config.yaml
num_hidden_layers: 14
hidden_size: 192
num_attention_heads: 6
num_key_value_heads: 2
head_dim: 32
intermediate_size: 768
vocab_size: 8192
hidden_act: "swiglu"
norm: "rmsnorm"
norm_place: "pre"
norm_eps: 1e-06
positions: "rope"
rope_theta: 1800.0
rope_fraction: 1.0
qk_norm: false
attn_scale: 0.177
bias: "qkv"
tie_word_embeddings: true
parallel_block: false
init: "uniform"
init_std_qkv: 0.0326
init_std_o: 0.0326
init_std_up: 0.0326
init_std_down: 0.0
optimizer: "muon_variant"
learning_rate: 0.0101
weight_decay: 0.015
lr_head: 0.006
max_grad_norm: 1.0
warmup_steps: 200
schedule: "wsd"
decay_fraction: 0.917
decay_shape: "linear"
final_lr_fraction: 0.0
batch_tokens: 32768
max_seq_len: 256
doc_mask: true
train_tokens: 356000000
max_steps: 10865
dataset: "wikipedia_en"
MLP neurons of a small language model. Each row is named by its layer, matrix (gate and up: input weights) and neuron, and shows model dimensions 0-191. Each number is 500 + 25 x the weight over its row's rms, rounded and kept within 0 to 999. Numbers have three digits each. A neuron's up and down rows have the sign that makes its largest values positive.
Before each neuron's rows, "fires in" lists the words (lower case) most often at its 100 highest values on Wikipedia text that the model never trained on; "fires on" lists the tokens most often at its 100 highest values on Wikipedia text that the model never trained on. A number after a token or word is its count.

fires in: "of" 67, "attorney" 4, "advanced" 4
fires on: " of" 67, "van" 4
L2.gate453:479479499540524470501469533497508472495546471504478548479502529481508486493510454518463498493508500502476493492525522524502522509518476518505506489536479481509478477483505474504516488502479472502529496484481533456506522536503466484482485530518524505499524470545457513476516503472447458446494465498515536507465505506539550510526488447472508491501499469510555506500498452477537537488502485524483538526486542477524545469526425490527469500481500494531531470510502475518521532486500539493485489471520504528473502530490504504514461495501511513545459467553516482502509514484475455461
L2.up453:496495489510499495494450517493484451499510453514513513528522487520503477494468517432543508522485489506492517525530540438522499475488511507537482521539512537518465473497530475489500501522497521508491531500498449506483536520484493535537501494517475487498474506502502498500520512495522501510487551519474469527491554513494480548456516559492505544522573473495526532488512508503522519521479522476545505494505489518465469536486562474459497464514487487491465489540502552514503562521487536484483524503470504510516528509522514487531524481482513482496512522448491494509486534511497456505

fires in: "i" 36, "you" 9, "t" 9, "we" 7, "to" 4
fires on: " I" 27, "I" 21, "t" 9, "We" 7, " we" 6, " You" 5
L11.gate675:553500494521523520497518518498520506499511507522510505531484529505506507514523521506469506495551525503501534535511478516508549499516508512488501563498528509469483498488448569524510515465503495514510527502476524502517481456461458495521501500510539508518545499470463463511493529510541487468486468499505480523501519511509488524500482522450508496512501526458461518510497528515513485486500488479520556499506456490472533493518463464533492509524496499488506485510450513514533508479494509531540509477474499525488486500459480472462502532490477517441508451561448435473514517492456460514
L11.up675:476515500522486526474511546513469504474473494480511469492497455524497524507500511475462489482452470508528536529492480504496533512513464487528505497518484469488507471523471497468533482482481519546496492493464494498514511519526477505531567491515484555518513486476536491467511500530497501517513514512518466506488532499500495542458516493480514487498448506543508469492492483485544512505476487506513529487442469489519508527491459520546508525475501542533490493512469495524542513520474486559528545491482523516487528512451537440488492486524496478477485463481475454477465530547458489467

fires in: "a" 21, "with" 19, "and" 8, "of" 6, "or" 4
fires on: " a" 23, " with" 19, " and" 8, " of" 6, "d" 6, " or" 5
L10.gate4:487563531515518495510525510506482488506466491491515520491506478442510492479501445495468507485536540541512515538483505557536498549516443542493489498502469465496488484477519477482443504483490517490482446484480514495534517469516472470475455488504519479492506475516478507477525506471490490521491512503506494476516548528564513485504486482465474525497523480467511503484533520531498562491498516528502487499516528530523542504506450496517507505477457450538523505498505485501526458492499520527508475501497477500493527497490480511533493489533448540550518502523508517494504461502536511449
L10.up4:504513512490524481492439489540519518492500525524492524440498515462469482443471516515509534517508500521532532495524464508522464477492490490510509535505517459546505474467491521495450466507525491481501528503477511546515507502473478497477478445475495551516496504557486512507497513481494498498491522571554446516490534546513499543502496474476546489535489550528517510493534495495453513495498563458498506520509494499529496529509498506488513537487475480469491521506482499478513503517472491458496480495468500462495521521497461517484448502480515470518467512503478477495499519509527537480

fires in: "after" 36, "began" 17, "of" 11, "for" 5, "despite" 5
fires on: " after" 25, " began" 17, " of" 11, " After" 9, " for" 5
L11.gate191:521483471528554483512491499498500514519495533515451472485585508443507495481492493497506481499458493526506509480516483524486492501483536443493485481523499581481492540505455524492483486532565502517505522514546550440486541495539456533518480489499495495546463476463502482469534470509523529491465509496507485460504526485472507478498476537473522509454521488489499501472510493515503508486455477497515501456487452502481510495502479501500512487523491468485493531514501475522462508522503505479538534515499525487496548521525507506488492474500465490493494496527488540489525483484532516530
L11.up191:509499491469497509479475463506506515468534533474459494481534493486518449489506518494525460503494513518488512501543517527450490495500515417496474479527548514478533533466545489470483498506520559515535500508515498475478502497512490512493469485508501472497498474477460501531485491462491478480505504488490468500510533509534530416494493512513532460473516490455464507486517495473485530507514495463450514512503495493505547521547490502499502450480490532496481515541476524478429532480528462501478493506525495518486524477493515475518513521516511516514461477494487505521518500425501490518

fires in: "over" 20, "more" 15, "than" 10, "less" 8, "some" 6
fires on: " over" 23, " than" 13, " more" 13, " less" 7, " Some" 6, " some" 4
L9.gate406:485475471506499513463500483472529482512524502464525514561503477418501475479522551521521481466538505501486502439567504495511499527545527462528441538506493515476529518505508512500527507499469513557551496518488509490439499509491491487458485467496535488495509490518515482487504537502482496484504505528536462497517483471490489487494504465470481461512497452478515509513510503514510466496534508515497486503485487505525476493506470537534516508488515532508500526517490482511518499521483512540519461518501497466510491458513496491520504536478514506500524454532447512478528512507417508523
L9.up406:429541529466480506488518508528448509467501522527495532518497460508516492446480538518453496474522461497509454485513497521498478525494566506474492485473474496505474521483490520495535497484501507524485516504530469507506502525492481495520537483505495509511536500520475518505519529521452488483528494496513499469468516484555498507483437478502509469525455495473526500502509496478501507470517527500489497485491494483532455453473455529508522529568487477443491512541499455496519502519490481546485560486472536527463523491486485482504458462541491510509478487494499490483492513506533500505

fires in: "to" 57, "would" 24, "could" 5
fires on: " to" 53, " would" 24, "To" 8, " could" 6, " To" 6
L2.gate333:538544495505477531485470511506526483540470504469467507501459537506521490500460485522486436495504531469538455510505520481485515483484505515494483491491502443540519503516515490519474481487549492521501513518518488541526492517531483507504531499531491531481481540454529465483503523517462499525498465530488439498487499515488534466522492482503530495524471518467501490504529532490536493469526564555512521506506415486472482490524505505527515499493523493494497470468468473517484509525550513488544515510508503527480493503525490531489519499545508459479512494537514501500505519507442523463
L2.up333:546514497513490538459485483436476443499502539467487490457492544520525498494491440474477476490520478487511477486500472471515516497479524559461472491474485501486521505536517553536502498514499530530506488463584501471498477522521458476542516492505513477493497507494490530474516487489505458495504489480523447456497488486498495481532493520513495472524495469489488481506458522499568520505498510527454501507520470492461514524464493489504498500472495524468499504524509470497471483553477513500522520477508490515468539510496470485458561511478478471484515503495474494502527500511497511459

fires in: "it" 58, "the" 14, "he" 11, "single" 6
fires on: " It" 40, " it" 14, " the" 14, " he" 11, " single" 6, "It" 5
L3.gate353:474498482546477463489510534476462526506487520497491509497500483513488498499526500524525504500538479482541491498504489489502476515514501482493487463518555497484533566515462557499527546491534531518466526466492512499495531488490484454524482486519524522511534501521521487493533531508521496571474507512492491545445497488474512494498483482511542526509477476501497548491527549463496499515468513533512490470504519497498532543495513526498480565486486494521498482492515485523539484505533476509482459522504500469477493520564537459487507535515484489500497474512525522463489563553526470489
L3.up353:473525493513521527493481497494517501483489497508489519502486511494493481468507507497562480521507505539523504556489504531498505487528488512525500531472491486485473468499526503499514514515520507462531493492492554508449457492497536499501534534453470496458538495528507511509489440538527522507478500513504487515486500507473519537478524524478450459497494506503537527506518520442510496498525571506474492474500480484523504511528536502486478530499528496523435494428484506499506461482496529513537485520503514490455498499510547491509510512513520495473434530500561544468469538521534475511

fires in: "over" 39, "to" 13, "king" 4, "outside" 4, "of" 4
fires on: " over" 40, " to" 13, "ing" 4, " outside" 4, " of" 4
L4.gate765:468496514536548473477501579482492506510500488476523514515518489480459431436533536506489524481514478546530505506512492505540476470473516512508495500495530511498521498481482499512460493494519546534530497460510469537475499490524527507524518505465511500483455501494507495526552530484500528484498509459494489512529500482530528502502494500448485495475517484481477504496527474505525527489557536490512540531499500505484537505497516509545502527484482531516513501559481463523513515534503492521457503486500447487505461486515488456553493514500504529491479455528489471541474479500474463475
L4.up765:533481551508520549511449464479541458538514498501492479564522462506485498440516530495532514500495533532488508487459505467513547478493496475504462509508500527494520510467486491476455496475497544523520532483470512513528514510494489507477499528516496466467494474513516505499535496557459490512529549492538487490494465464519516498525451473489466515502511484517483503500497488507491523447484441478513454524487490544514514504501512511513488506466499454507475542477513496501503492518479519481523495432508559480496531487485476511538479522507504506516452484516543495510484485484485486487

fires in: "as" 42, "the" 23, "since" 11, "until" 6
fires on: " as" 30, " As" 11, "The" 11, " The" 8
L3.gate173:509456421512472487474508475458496500516474508475515493495481504498493477545472498519519491541512483512503484541513474495515476494520493508495504448509546501519519537511507521504461497509523544526490497488495497456472540487485520475501504493493537492513496488529505517472528511468519474507481442566470515536499539481502522522525450480535512478464513526463494519501479517476493469471517516486523458491486519484488486493493531464490498531469471465536472498513453570547502435482513469451527509504502499496483476533521480488486459510506491515508485525536496515526489532456517527502
L3.up173:494524492437529507458505524515489493534478546466516517496537468486480532560531507503474486473488515484524509581513469514492496481484489505441477514506498504495486529511486530498494515490515482480478447469530519501461506510518481472491457482478487472529533483516493497527533521488458489484514493504506553526494505554460491493505523547477494476503485548524519504484528550504490492484541501446497508492517529512468497500545487483486496502450481499521516495489519466493507527483535451493444515509478494456504512486503512495515482484555514524531479492524504472464473504473519489545

fires in: "was" 65, "2015" 4
fires on: " was" 66, " 2015" 4
L10.gate216:498505449528529524461502471507549519501548503501472469485528477519497510501502539540514498492479533470542526429513525510489539487506472463524466488558501510514497517520501500490551522514453480505487527494478510507461467491537514458501484503474452527479535473491531475475458500512504527534468500520504494487496514473555458495516471489507485510510485532528527504484499476519500525526527544533513503488509513488510480488514519468494510510482479515525542529510534505527527510489452492503522517470475471484485473522497462498444539517488498535500558503508482447494524480496530460512
L10.up216:546493489476494512507504502479516507491499483479484433488505515526573476524492523511523498518483494483458466497479500468550547503540470461540528498515525498500465494468507524494534483509478469507467472489501495516428540443505546487480492525482504505484515532527505499497547448460532517491491499508454519552510508509515516483533556488542506496502521517456518470512450508523476517493485505460463497494526464476524514509480510501502484503502481534507513456501458515486488507486497507488511566526460506510522482503541522490512498526505465484526463515516507482478493478511495521465

fires in: "as" 83, "end" 11
fires on: " as" 80, " end" 11, " As" 5
L9.gate379:507492489502504513508472534495541540503467496502479478486512512503516480510492497515525501489505501504469486503459544493521509524469511517523555501504504482519511562518513489508497493523457458490522485506534516478443492475491479484492442467531496513501490546522515520489480486490470500547491516523509560517447498511493463486513506493480515509491482502488541527481502455516490464529519546518498494489479494475481507518491475461473467465489531507516488507510526497494506501441496497444524517491505509554502438482512479483556528471534501486489532500463518535561454453456531470474
L9.up379:462445477458501525447513505519515505468463521489515542480471478551469510520476497498527511513472479505478540491516510523501508491549501484524512487512505506487494496547466535516512511458483530490497487494537441523458471514533519485481445477465518475493496514468501477530496475484425504469490493508502476529512517497527503487515512504486509452500497500451526498500513479459490491522520496463491551508484496464505504522472496458506528513481484442517536523473467528545526550479487506480533519508521454479517516468543522513490507478483495505487515469534472516478530480471504505467

fires in: "over" 18, "than" 14, "about" 9, "to" 8, "only" 7, "nearly" 5
fires on: " over" 21, " than" 16, " about" 9, " to" 8
L2.gate124:519455497542494486500538527517518478513499535500507506479524472462569519482484498502524505510513487505501470479532545489525512553522515468514488485501435506539510484516517516474461494501476514520548503486471492506556512486472514503509528497519498537487511517503487519507454536527488540482507532528518462546519491465513524501492510466478476490521479512503524495505497470459517513493496481547535471502520491493487491507473490512490488506534489510554501529579505569541502506512511488540492533501520530454508523517526474493516474527476501479521461549540514479529506477517465475467
L2.up124:453463454545468528494552536498464445521502495533506485505456508472515484524451484476482504526570507498537419497471500483552477497560514481529492517488490479522519487531542502497501528531472545504538484471486496528504515485472505492521540473515506480503525495510511537489522479508496518506506498501489489512501481492500512482500484492525501503497466525458509485486513496500520478485522495549525488516512491505478517502486512508507524501563479528503484487525496574515501501520458488543493502527525465506516508466524497512503519507487495482526482552501488499531542462518479437508

fires in: "has" 30, "have" 22, "such" 7, "known" 6, "used" 6
fires on: " has" 31, " have" 22, " such" 7, " win" 6, " known" 6, " used" 6
L10.gate61:530547509479467513498509522530510512476505528490497521527444559497509456479508524484514530497490539506470523463503532520551488519475538502477497493470472521451506492521509508510458482510537495504524453487499492516506485502482509512498521441503510537489525521545489490476513505495551539511505497510502512510477550512537485498543457475476505501462500504472489459493521547488507454475504545539500498475479509490474487460514495505499487492511483496499531412473495497516467508485506522510489515437468494496522483516487508534496468520505499483513456480450487523519470453524496524461
L10.up61:529520519488506495552528456482494471477516523492490527540464482509553520516468505499526525500487453528511497515482478538484502526515507463510526548512541470523500484517512499509538530505501469512495424511509484506506482506537529521457560510496515513475510554504499474480465502487515467511528539478489479525500473506489457480494517495482548489438500462510497491524497542530485505517545537522498518516470487482518492504485500534543504476491468468484482471539436510486512508465541513491498507502538479525518480527503493503488491464527482485513528483522458536524533485528496463516

fires in: "the" 26, "about" 13, "that" 11, "against" 10, "despite" 5, "to" 4
fires on: " the" 24, " about" 13, " that" 11, " against" 10, " to" 4, " Despite" 4
L3.gate709:461478496478532480506510496533507527524494545525523515489529468519497504488495517524508497508501465524508491488500508515501526526468485550482441555524509500507488501463489523518498498486519511511478473500529507466453485498502470466495482488505497516535480462520489543498465490481476502511520499517494551499527524465533492462493484493489464527490537524489513510493542488474504492540524480481497479475473517483511509481470480519483513530491473506452458510495543567494474493518486525505489494535542500451501527538470473517515495498449455516490475465578490457438477524488499523446
L3.up709:527443461512539512475510514467517513561509519521516586472493493516494478512505501498500457529537499499475463512545493494506509512537509519506517510525493460505519477525535522562478517485511517539473486501509512518498481485462519493466509512505491495480512465489497532517488483463531476491483478521518532506519502468483448513492493519502525503480481522533463465499535509497500509495508502520507488494521516501479508497481472475485471462512487494542514463527535520445503485450507525477488502530498505545513544465537487525539525447503447504513473507538486485537500513515543541449

fires in: "made" 13, "found" 10, "make" 9, "discovers" 6, "was" 6, "built" 6
fires on: " made" 13, " found" 10, " discover" 9, " make" 9, " was" 6, " built" 6
L4.gate221:525506480507529519483486455480480521518480507501502523500501480490495523482552539492523496544503514442484497502504500517478520511515525495551507508512534489528495467485480518496488528489480511495540536511492429514517442536548520477536545476483487478459517511489530495457471532480510504477465549490500513551473543454534488493465521514485513485499490511533475470492563492506524443518466512505484513516507484468481464519502512476456512463482458474496491518443482521480487498491531506503461485477529522505439499519513515495461520475481502462524517495507524503483493472494517495523
L4.up221:475513481485511514491531464541477517506479517484493478496500505482521484508500487481489479492490491472442515540529493466540527476552442475534584504499531499502480476475505510538522471485496506439547470509476468540460492483498491507534508526497515482483518519508492510459498517494556504502511498488500435544523515553494477515504490505516506431493521485508498470455496485530489497507519475520545498496491498460505491510489497518481493498506473487495491505461537478559497510439521527517481526538483463479507500496506531513477492521515495464502509463499473513542497479500497454539

fires in: "that" 31, "who" 16, "he" 15, "it" 9, "they" 7, "she" 6
fires on: " that" 31, " who" 16, " he" 14, " it" 7, " they" 7, " she" 6
L10.gate274:526485467532525530427527513522472477536490478501534528447504502450505534485459486550540499496503527452541513519491505532539485506473452466468456504473494456533521515543485533490479509489529495496480506479514499486494477512512514505476521511542523539530533506451501479504517483468464484518470509491495470483491513486480502485504444502505517559521530506514507502483513534483539532465492497542495515514454504505512475557497474502498512546513498470503498515481510517543491490467481520488477470473484508509482450525485517456504508467480503492503482485500515507502475511466503453516
L10.up274:473501519503529492514506499502520553424502496495489492520494479488517468482467522458504530479503498505528480497561516468465503485541509508506515484480520526489524482494500511547557465522487519504522527510456526493472469468506491476519478499471473488485503458512520528531484473551489504549478499518491474498483483516470493449520518532496507467538509509485505532500485516458469500545513514473529508451546491519491523496491476503501502482450473506503535477489440492505495522503515533476491483494502534505501548449504525524487524479448458531477531481498444482464483525521507528519

fires in: "of" 55, "and" 5
fires on: " of" 55, " and" 5, " re" 4
L2.gate485:429511520529489528468487494489487481511451494492499504487493498502476484501510530501478525539510565494514491479510554506495466468532513518505526468543488496494510497452488467522455490488468534513509477475530548471514465477509537461518499517512485514476540515485468481475534539522495542512494538499481475532522507531488477487500479505499495477491484459507496513483480515476529465534509455483550519503519517499486505525491528503537463502519470482440479517503476522522478495483539449464539482504562507524490523476503461470503522516517499501452466484490512529559500496500484478487
L2.up485:510533525507504508510525438535514504503467458505514550447527481550509487460452522524500474480460484523522520539501490490527453506538524503476493523541504519486520473508510503516456517514486497487455516474505543459527529516501494504487517482545493443470517490491515537513517534522464516497517511540550509524532484505474496539474480498490509486523506465570531493492525490456528489506482442483522504525540519507493469505443557495510493529516499460485472509516517498519522514470527556510503508494502474518485485507522494507508511460503527480520519504505508493499519484529490515473

fires in: "to" 37, "began" 16, "continued" 7, "would" 7, "started" 7, "for" 5
fires on: " to" 37, " began" 16, " continued" 7, " would" 7, " started" 7, " for" 5
L10.gate462:514548480496561539449496534475497532488508514462515480418469550485494476489524520503494487517513474473532480527491491501484525503487524494510475532520483490492450543495492491500495489511531514502517506501520502486522535511494504536507468433486511510492486475482563501489498505538496468512456537545493499493541488490504500510491474513513537509481557528513479495532510465552488481495472539486493514501517503490473503540487462505497478523504522481450490480505515507506429530451493512511514522502485509550517537503484503531497524533505525462518528521530484449488522515491480522490
L10.up462:489489495534458524483480511473495471504491519468521482450542533459509488482513531515505501495493484514485467517484546541500497489507515475491480519523496516442528516525511494512513500502525480526543487533527508484547526482500523498496494515489459558500481511514507472516524457528480547503511504562499439480499497531496505462464506451492514511491488510517501475531510547480539515506478501486503515541524451490554533474568477485503539503471498499517489499459543503512494506485467499512511483536516481500490527465497462518488556509501510508512513524468511526423477499497527509472

fires in: "in" 69, "of" 4, "at" 4
fires on: " in" 69, " of" 4, " at" 4
L10.gate1:458460530524548472459485476517519490521484485457515462488509520479500486503475531491515521470480492510506478477552523459467468536511500530508483466527501493507522459519487530503489485551513504560508511482509449481499495484509498531524505494456528470504471548490500487506486511496508524474477471494493519534484505508493524488515512509535469516459464451508522506513493523490516562471465482469508490524486507478542476459451534460530499499565510512506545493462484541499485486525466508527519526511474467522497466518489492492510521514540451499509503497503486459535465524486504484470
L10.up1:497496525499489435483479482519508490508510516521509487509522467499548494497474517482457524495483499491504508483489510569529495433557458453488465463513494478523500486526499522505481532495512510518480490489516444481508539465461544503451490521462513537502468478475513541492502503476502498508485530510490489501495443571490476499482547503480513532500490551518523509521497539509487473514513508519459515507499524498508465502534526508474499519515488547465493512502533498485480520490485526466481462464469507499501469492484486476504501498502511513486529500479457532538498431543469512525

fires in: "to" 69, "for" 11, "of" 6, "forages" 4
fires on: " to" 66, " for" 14, " of" 6, " To" 6
L10.gate377:495523492487452510492475466518502511519474499476526494500475486481515475458485493515460460444547512556469479497529550521484520479500524471492532503490479505490487525485474528508528476480489489518484494504525525432521500497555483451470512487503482514477497470501576507497516516506503479527536497490523531512487500485496472492483479517467518503448508479471536504490545497513513516517493499542503498514417513483526508528478452497520489479495495507512496472508485545502490534488502581505485526555479472500494485456514513493501491522494497487517468433514494492540493484520513511501
L10.up377:506493468512488513456517449487486501493468496473520523538526536512496482503514515449483480494499494488475492530484542537518483466517492497461501538532489508461540509493498523497474531510494523510516516488528547492508539493533503523495542457532531513493495461460508494487466497532446528536491527517507482490537538511510552526527470557511540555480533491537541504532528471506526518484495474495480494545504438505458468487485464497547492512498487488507536484498500538521492499500466506481515518479494491493506495549511532477532490500469532532462493508502496521552510509502491458502

fires in: "began" 22, "of" 14, "while" 10, "in" 9, "for" 8, "started" 7
fires on: " began" 22, " of" 14, " while" 10, " in" 9, " for" 8, " started" 7
L4.gate552:493506459545490514459490477515490465496517533492540471450535510469493464488472490492486490512476455512488517522529473505477499518455496481489469476509579535521492489497507488502498483492513490559511497544528525502509514510497507477507507478482517491514486502523527504506482461519502508481500499552498437495507553534547471454467514458496511477496509515535498508478568488432502523494470492454516533487494483491458510495490539491475499468491465491522522495564558521518474487516499522453530521510473494486498517479542463476516488459518500499483512508496486469511497491507516489496
L4.up552:510490504472521518459561495495545456476510515489513486489508494467483487497479491454524489492496461472507482509513469509518458520465507458485481513524522498484521496498462466489486490449530513500549517540536474491508504456471523491508508453421490531496482495467505504497501498515522553530502522484539453523528527486518474477499480480493559490491505524504467488484541512485443483485451536524529470499514494440462540488541515500498519479500478507457507520488519525518480443496527483477535495460505484492465507532486503518505516478493511523495509537471473485483496486511516517481

fires in: "a" 32, "of" 22, "an" 11, "been" 7, "is" 5
fires on: " a" 32, " of" 22, " an" 12, " been" 7, " is" 5
L3.gate642:510499537521503474491463537563531505538504476499487465487483457468508487518540496505469493514501507535539484513510529519529487487502503554536482494496504503484467519515530480478529512521472481506475518450444510499529511496471485525494482527492497521499466489562490516501434525500467476525496482524446543487495521501496500525561504499486487472521521486521490513466458493472470495550490545470513516491488490513502497489540516470538506485492554527506515509552526504467506485490489472528494517491522489495531524485459488522516464437471475500513440464494516494494521503508495533507
L3.up642:501474469471503477500508460512541484481539527465494474497487506463531469473516492479480530492481543498542506504486470484523463464472491537494484525467503506517478521493472531504510493524444537523482468521480492510512496487419469552509481523502538477475458506510463469511469573512489540512460490490481452501469465483488509482490532509496485518532508498545460501428489523515493465537474527484500486504488479518527503485519537515454475524489481508508506516501524530508547513510490487499558520514509464464507479502531498517513489478504515484527488490470538502474494490484483509522

fires in: "of" 64, "for" 12, "among" 4
fires on: " of" 63, " for" 12
L10.gate234:535462503455451518539485494494516472475458525463454505507514498494545466484507523524509474512515517518517484488523523506536507488508500494495480507521475483536503458514505502522524507472455529489481494491560511456427481480561520502506524509496453487474496472510530504470461520511526527489491496499498475512494499515484465470508482486473535449471481508467552500522512475533496507495515466531431503508487487505520475515506509516519466508520490522498494468504504545485437508484521487473458524493481447487521530489486528498477501473506465502468496522459494533510526473484469453503
L10.up234:472469496474481521476523469508506496535485455467507478499479486475528479510510496519524524480508538482510476500516502485523473488462491487484487520516520522498504452520528452488489509458466482487514465496485513477475512454475493502492466451516473479496483520463527516478508526547471505477506507483538477502494520499475517498477521538456522474531425526502539476500505488464515518516504515516543498496488429496482512516461496477502511533473487544495506495496482545496504525551497531518483517510491480490486425483533507437488537499497525499485532469489444478529508507508542546480

fires in: "was" 31, "is" 14, "and" 6, "were" 6, "been" 6, "m" 5
fires on: " was" 31, " is" 14, " and" 6, " were" 6, "m" 5, " been" 5
L9.gate449:513503459533506519457467517475521520505510520516494528514502524468528507516499497495515475461533543489542516467473490535533476525490535527502471465492570498545502555499476498511510473538494478507547502492465487487500537483513505519469498493509471478483502490445515500469480490547514518510492476486482465534494491500488511487489520471484533524505479530497473482518500492426463503467535521515513522488551464508530530486513470456502488468511455495502509495466503509517502518511488515484529517467472459538496451521526508461452505489534466503468493501524447488506562500497495497501
L9.up449:501505465527510463475491484508525523488504494565489509498517543501489449525489511498515486475497505492489508508534495541508475496464497424455485479515499474474484508499526521531490471492509485493500555505536531502489481495474479480523494487494491478541489483501474472458497490488476527511492543475501422513494551521514517451504479517478520490504470532547533481496527415515491483469501487511519511457523473440493528511517500502524504539479461487510518481517511516510509491479520488461558548471464482517489469522490503474511493493479463511521500505493501539485543481481508545494

fires in: "000" 37, "of" 14, "thousands" 5, "500" 5
fires on: "000" 38, " of" 14, "and" 7, "500" 5, "st" 4
L2.gate100:485480491506515495476496482505500511525545491516489482474516503501506475560522507536489512500496507542507499515490530520498534477484508507439506496512506518507491492515461450520546496519474493540479478505544521439546525518534507508503490472558519516497534472502525521533500526516476474515502499519505475525514525554465568531516466515478491527581515524523541494501507494485494578484503462519530470464534484537511507445465510466515523511529501522478472492503524506504512531509483528492523471495519494513487513496494507510551496517542521500511490469506515495549515491478502534506
L2.up100:487473506503477473524488496541467480524532517522480527471494490544521513508532562483500512509541524517538507506473449499514487553496521526495522476505514506488505475532506500506507498509483489543565481491549517451547514520535499515503468490528510497512526445475467536497550535508510526484477509514486478500532461526484495480487515514454525547522480484489494493493530489498476502482502427504503482534487466541489479533537556471492503513481476511541479476499519486510520532535487487500507510502527484491504490518528518522484480474429492512518507485497483514567535514482502505521

fires in: "has" 24, "with" 13, "have" 9, "had" 7, "of" 7
fires on: " has" 25, " with" 13, " have" 9, " had" 7, " of" 7
L10.gate336:489484502508468481464507525534489478517472502504484560464479512488482500436468514539473475480533487481485505461513444488527454505506488511470516523504482457483460552517510511540468520538528476500470495479537529485518523482525451534482521479546480492490505499501512491456461523469503488467472483525497532533536502512499466520529528476492491521486513479525505494476522473481524506508541506521491503488502504513508505504474503547514499482489493529482492504512520523495504517495562548519492460535534505520529480481417499475567473496492473499520484476471505515489513509503521547495
L10.up336:540493470470477508558519490496504487508508546489536488503477495537557518552454474515483548446469508559511472521494535521558454533481496537511510530538500478507450495512483516506471506498497532475487438491453466557503497519522456485541522519533526506522449499503484510454496488519515514474532502495499519497556530501516503500495497525484477508477537520504538529501507475478505484505486479529514496506487495498507506521511501507503471485537513482511479468524533480472537489494508497524492488519516477479465508481498488524524529512551500487470508486478511539498514466540479510469

fires in: "a" 40, "of" 22, "is" 15, "an" 12, "was" 5
fires on: " a" 40, " of" 22, " is" 15, " an" 12, " was" 5
L3.gate99:500475523477487490520489474549498478499497527487496516540538487507554413549528504530492504500564495516528504478515470538476517495503455544508502487466469499495493485528503495509530515511479556499487473508514512472487550490481511496532500475501515515527491458537482495457495533505469539489496516476481497464537557540514518481514466510491484476497484484486489525466525501474473529493480519484496525443462526509518496486516527497548484496490502531489505479512550472490488479488487502519511474511530487515454544504476533456498477473487522499512468481511502491470475542520544543490
L3.up99:486473480467478537503460494485482474518527473545497503536517499495493544435481521504517520567446547520537491452498464492547476474494491503521483526495482522525551512535502481512475484495468514500528495481522499503491479502524534500534537548522498511481505487521529500484495512472501511472484500510466476510550477578517517520536453464503472534511470481492465463518472525491494491495494495475517507489515488487509493553566501467470482503528503498468498525498553528512477501558506463521502494468520513479511481530517503460484482483480493533499485505491485519501498499498499467511

fires in: "several" 20, "of" 18, "two" 15, "a" 13, "three" 6, "four" 4
fires on: " of" 18, " several" 17, " two" 15, " a" 13, " three" 6, " four" 4
L3.gate328:502494512509489521516520479491503468508512485497511490523557520475498532493517494514515523481505507523493494544516489465492491518519497448509493482492496535505505426553519517464517440551500515523555512489505472516538490506509485519541505464549494522510457508521480452534478519499558538512520506509495452484494533490543471497510528504498533474458507482509479523466532506493488502467503486507456516467515479501515486472503502502500497503488519517509435485504479548468457510465502469490511536508513532471499516486473466536496509528517525523507491531513544536464550467523527466479
L3.up328:455488519499502510568504527479520481542531473502493531515505505497482495517483515489482516503526526504517509476448450566503464505462515494482500518487528502504487494509556463519503513485532494516520541486496487501484472495521522470533562479517497545500467489467517531509504528511517478474519478477506487512537530506490496475481447434479516526489475468474492474503491524499468470526465523504495510501485515498522511498474450451488464488526530481496478503546470448462476523464503484499476513484536517489526519521456486496463513495510549464507500475462527538546523514496509477501

fires in: "was" 35, "became" 15, "is" 12, "has" 11, "also" 4
fires on: " was" 35, " became" 15, " is" 12, " has" 11, " also" 4
L9.gate653:498502508494499479495512515509505478503466502475460556520499497486530510477500540547466456491515458474520512536505513501517519483491496475522504461549509486494504442494468481540518530490494505528548486476480525494531475529467564503509525458487468508502544519548559468462503524453459495500505490504469463529485497543523490521494500508498523560495509599521525503517485462516465484545524498513503474481536474511506526486515528481513530543488490461482473494510518539500476518467504501499499502474506501507496525502508544490504501499480539504499503510492477500498466485494498508542
L9.up653:495507508527518497479513531509495518516481508471496515521523544493516474496478502556545473488548531463481453489513508497501518503490484524541501504499509478534465509480492522529502497465490554451503505522438506490497503522487520495467517450510455502492505493543446464508525518485537513461468518489469542474500478475506541535509508482442477491528533514525495483517516515538465533477513510512490488491494502490502530466544468507515520513459508485492500497530484510467513529505491486481525546484513494508500440502468556522554512487464495465517471516452464512485495487548497499533